Weights of a small GPT-style language model, trained from scratch on English Wikipedia: 12 heads of 64.
MLP neurons of a small language model. Each row is named by its layer, matrix (up: input weights) and neuron, and shows model dimensions 144-239. Each number is 128 + 32 x the weight over its row's rms, rounded and kept within 0 to 255. Numbers have three digits each.
Before each neuron's rows, "fires on" lists the tokens most often at its 100 highest values on Wikipedia text that the model never trained on; "fires after" lists the tokens most often just before its 100 highest values on Wikipedia text that the model never trained on.

fires on: "0", "0 ", "her", "af", "it", "of"
fires after: "–"
L2.up4498:063172130106172054147126096134109112201171116087178139094160132131138190114110078107137150116106151081083114160110160095117085132083159102154092085104126071118119158126121144117143179087109152109088111115199167103151182133109073112107109124149119070123156186145121063137142146096131093119

fires on: "| ", "ice ", "known ", "it", ": "
fires after: " ", "V", "also "
L2.up430:135122142098091164093116119123109147155057158139112095173131122117104099126090147103163123096151185156077028165144093151168136187094112108128042125167210137192128166097163144144137122097149128098064147156112144114110133157107058202146099146121135103157106255159132180203082114094119091163

fires on: "-", "f", "ich", "d", "k"
fires after: "E", "Re", "re", "de", "Pre", "self"
L2.up5104:130110089069115100146114156120111101094149133132107109145133110097091123095117103104109145127108090135153170174139125155158081154061125146084127148100117096152161142100163095144153183145130105142089119194172062164132146175138147191081179133147181118134033157164141096085110096117129154143

fires on: "- ", "\n", "\n\n"
fires after: "\n", ";"
L2.up5439:153149114102120047126163182154108149158105109098166119153125114095099122080128147136088143110137141172097159087048111142133133145130149130162106102150121130067148177088095114106164088097121175137158092118136182144142112131134092118165114124134152077171111147134136141177099118113141085184

fires on: "- ", "| ", "ga "
fires after: "\n", "man", "("
L2.up4183:148134116117173150121112090121092152139136119146169119098197115122143100107202151141131207130166129115140112125113056108169094159151153147104114113091174114133120104153137144155153147124112158088052066138109134089119121109147127135139180111185181089108144070155115179150095106101119070159

fires on: ":", "| ", "- ", "′", "k"
fires after: "\n", "2", "4", "3", "1", "9"
L2.up45:198110130078211128119112065158127113102061083145135114145170119113091167073120097112193206137171183125091108165122128178188169143151055087126062099143166140119128132110106109119162132194071208142138091135126149089114142144119116125153143136157147122157153114117163162125128130144125131122

fires on: "n", "\n\n", "====", "===", "= "
fires after: "\n\n", "|", "retur", "6", "5", "air"
L2.up2809:176135116101096116139083089157125134174119022126127142178187113150158163120178101166170123112123109152141144144126080156140124182131123168112123164072092094103139057150142155075151169125080032084088159069078147035178114141094141174146134087130161124114132101176188120138144104081120121070

fires on: "used ", "found ", "ver", "made ", "built ", "produced "
fires after: "was ", "is ", "be ", "been ", "were "
L2.up2433:170112061154125094130157071129147182150137077161114128139158179085108168143114104170116113154169138044103161128173118100151126132150086123125073144126168100130097142136111156146139146150131127070116141154107122126130056150119157176192148088114138114153106145113152139094136104151113174157

fires on: "the ", "at", "agn", "its ", "ak", "an"
fires after: "and ", "B", "F", "S", "T", "M"
L2.up1427:138186157125193153106161082124167105097140075099145138104099160084093172146166141144151142165117168149166138129086145134169179110162132198093138170102205142122178147058078132086166099126122156123061120120144182084121142166117112162124136089141094138146073113107146136145081141128117118112

fires on: "| ", "= ", "*", "ow", "red", "2"
fires after: ") ", "\n\n", "W "
L2.up917:135148080119166058108164087150108169128184072077104105124170169119124129116115055152144108116131156126074074083090149144130200166057117095079173132123125113098108110087162171165157108141156113107153076177152112162146117133092130142151121127121164104166124115131087123123086118153125139181

fires on: "| ", "|"
fires after: ") ", "2 ", "6 ", "8 "
L2.up2189:110159065106159081126140116136096131168165098113090134101120080135137131132132050154111153157124133127123132087115092139132123195105100100133138155129171120145130149142146125134157126132079118092080178121151077133154148118122103113164114103123131090142094185131174089150108104161084106080

fires on: "\n\n", "\n", "that ", ": "
fires after: ".", ":", ").", "\".", "stated "
L2.up5054:156147110149196145073180128132111125149188176132107161083183064131148148075085109164174156156142112113162097154090126120119144148119099158141121099038098106199154156076116086146166134120135153125124084068186142076134121122127094133116111106090144052125105171054176122178123129170127134119

fires on: "\n\n", "; ", "while "
fires after: ".", "|", ")", "6", "8", ", "
L2.up859:159157159111183111080123104148071100122117155055107148124186125166170201126233134171123138142153132121168123129141087101117159188158157162165085096092139115103137084122134109113134187061133119143092124105132089115110135095120133167169201133076214040119139152132190171102131092130114118184

fires on: "S", "F ", "é", "F", "IA", "ed"
fires after: "B", ".", "S", "A", "F", "M"
L2.up4749:233151128135110143091130126200113103145142064087208159110139091108129118108148117142139157152135150127149174129129152145141119127169157107050097091115137110115159107066101120068164149119133129102119141093154163105173129172107135134171114101188120139125123144119171203176008130107135072094

fires on: "- ", "| ", ": "
fires after: "\n", "type"
L2.up260:151086094095125099139169095188130163139157138110146121145209097101147158171165165144150082123155225135141110122139085202217156132133139106135068116155184122123140186132126147129127108143164124078095136149104095105150116125077056076109159095182207103194098111131122125102134180097126115139

fires on: "(", ",", "2", ".", "^{", "0"
fires after: "(", "1", "km", "m ", "."
L2.up563:179154137074114158117107139130097142171086110121145082140173144092165182154197097169069100156183126122081057100130154103198122130101065109099123133160158143181215100100056101096150125158094132121109101130202106154129171126116086164137168126184141070161147118175138114149140098155083130178

fires on: ", ", "201", "198", "197", "200", "195"
fires after: ", ", "in ", "January ", "March ", "1"
L2.up4334:102171128117118170115107163146113101134134107170074123140163144145137117129086166132105115158170085118121129164099099144167104136163105178073106115107129126131168130138093165115140064110082114048098126123129149131144167134116089122168205135170113102152153098104128086110080120126167164117

fires on: "\n"
fires after: "|", ")", ";"
L2.up4529:081184131096123093102134119128152152181134128086203136170111134091118083059143114113102124159127099142096116073131140188174122154081102150107181099118115102140160100099126188120182129147169134097142093121159140136154132155113066114131180105137169116146080122134119054116126123197104107146

fires on: "-", "o ", "net ", "an "
fires after: "co", "Inter", "inter", "f", "re"
L2.up3712:141175092095171110110148154105144127179109124096140126131133147107097165166145131080107194077129148135054125136122076137136105132086135109173180132150098111165180077148073132093132119137091140076119041125197146138184151142099131124131137124095165136185130083189105144099094097139143135162

fires on: ".", "h"
fires after: "U", "0", "1", "7", "3"
L2.up2066:101140124053165132158162136122122117169111105108149108187138131056106100113069138112138124108091126077084175067114102141183138156160096157042191129122094100141142136129108173103142128170128153153067129102162144118179066139135135107215144111173168149096109091111125121126112152139109082107

fires on: "\n\n", "the ", "The "
fires after: ".", "for ", "===", ":", "====", "to "
L2.up4528:198195084111091050122132122160169127146095118163087190137161095130126155092164146129101041120112164076138103121048087157122120146169112163163100127044091102186104163125138120082171170126065114119120091090107164109119184136094144182126114112115146108187148160126181170112123096146168105135

fires on: "a ", "former ", "then ", "his ", "an ", "first "
fires after: ", ", "), ", "\", ", "1"
L2.up4671:170103107086137118080095123184133135120122162149030105156146161157129186045150118123116108150164157082149165131097100127132088136151144074059120058102127107175155091104113144082137134099089144128119134139087081093135077152123091111161109143113135066143138140071178103125111148161124102062

fires on: "- ", "\n", "of ", "-", "ated "
fires after: "\n", "de", "|", "fe"
L2.up3794:143181117130162115110103139160179102198120090138199136132152111151146116050135127194102122143108111101143091170076134162137090128097120131066130128141148116140153102092141114164160144053069112131129053128145192084130148188152069107114128154132150118141080082098102111065125116096100109163

fires on: ",", "19", "12"
fires after: "1", "2", "4", "3", "0"
L2.up5185:175129121141136118099175068175149084176080159104146080150157150083108121089154103148128070086129128091073150070143131123153123186155066111128130115149155129123120153091067193077137130122109140124104154135096151079158131128086110111151159093122103108144165181125176129104094112147104062114

fires on: "er", "it", "us", "ant", "h", "ent"
fires after: "B", "P", "T", "Comm", "F", "V"
L2.up4810:119117132131057148109072142134227119113124055123151104116116127174142141169215082159111118082115182152117137118129133161147113113105161168118110143115159144120220139076142146110099161186081143120127143094162125138073131147139203144138118106125160156098123138093130148131116063092070167108

fires on: ". ", "- ", "-", "ord"
fires after: "F", "\n", "Press", "."
L2.up5019:174072142120150142127121081116104140155178126081134146163199124127117155106159054147165140097157138145095154157146119155121183099090124153051090148099088116167158120096127182081176122131158083143118095138160101170169085115107172120205088128156160119143103104182188144107117102109104143111

fires on: "\n", "\n\n"
fires after: "|", ".", ")", ";"
L2.up5312:156142106096164105123166125112138114226109080177183114145150132115128097081161105141103156131112141137129156127101102115171153154100122106142154105139080134129152142089117161084173129147192109101101108100156129105126136132103054121144146151112127041146113097204085180139090138170122084173

fires on: "| ", "\n\n"
fires after: "FW ", "DF ", "1 ", "2 ", "0 ", "MF "
L2.up4847:137134125161144117101126103186122085150095102132110156119132154165108125105179110138105041092098190136130105095119113110152095174080106133111120154059144132131111153161125111078129142058118093105127177126191117136153150113074163099149113101100114136188131191129171082073107148089126095144

fires on: "| ", "\n", "s ", "\n  ", "\n\n"
fires after: "\n", "'", " "
L2.up2711:116151108122154122121121107132150144141135178175120152088190125123165138110142079145091114084157133087153073096137094150157192167141132159153086117162145131180123124096174099148148110150121183138096076087120133078145113134102140060109187157128220137151112158108166140107117106155117123153

fires on: "| ", "\n", "votes "
fires after: "==", "votes ", "\n\n", "Total ", "Votes ", "Swing "
L2.up613:144131146101113142072108113164145158169109138084107122177166136112077150134186149157093151162112172114068121075112062163128150178121155164130126125134150128188182122132065090158177058123168175131039100116128126160128149183097100200187119056147107121124093125080126162115100152203100114130

fires on: "| "
fires after: ") "
L2.up1477:119176062113149059119121131148139141206147141119118068152143119168102100058143140139151079119122125098118167085087113149140161198105116152077148157143166110137133160151102111149147138100131127138080121165162097102124145145082078177137092111049121068167091196186121047088137122178100090123

fires on: "| "
fires after: "2 ", "1 ", "3 ", "0 ", "4 ", "6 "
L2.up5961:131139055129124142124141165131098078156112137130098094165098151103140113107157101132147113152142097077113146086104158093121146101162152171100131160055166106082115193137110109116172157110175141101046147160071110136193113097103115180155119100075098132131110108189176098115135082165114085078

fires on: ", ", "- ", ". ", "). ", "\n"
fires after: "\n", "- ", "6", "ale", ".", "Press"
L2.up968:104119117113082140104175097130160155140065123149116149142206134110108112066131109127153114184191163126092194107138081124144134135103093168118038148139019106139168105136119146119115051088130175104136153146069098162155099168089139130168081132155173088153092112103138097116120098132089077103

fires on: "r", "other ", "also ", "n", "l", "few "
fires after: "and ", "but ", "a "
L2.up610:183118133150144145120122125057129152132109101138117110124117074067101169129200051163103148090220108127186041120110119122202140118162137142101139129121186127124153189177119135079162130123172131142084155114176117181138152129126116140083135113109145118177134142189205117172119117147136154152

fires on: "| ", "ice ", "ope ", "P"
fires after: "V", "P", "Candidate ", "Team ", "Pos "
L2.up2567:113098088088077066087134088150189123209115113156127199141154112110094156087129086112138123085133168143132179161135138108119058135018127109153114102152120140172150164096142140115121120140141116121087143160102103100103108134135115138170136087082142106137133157120125134144106086119127086151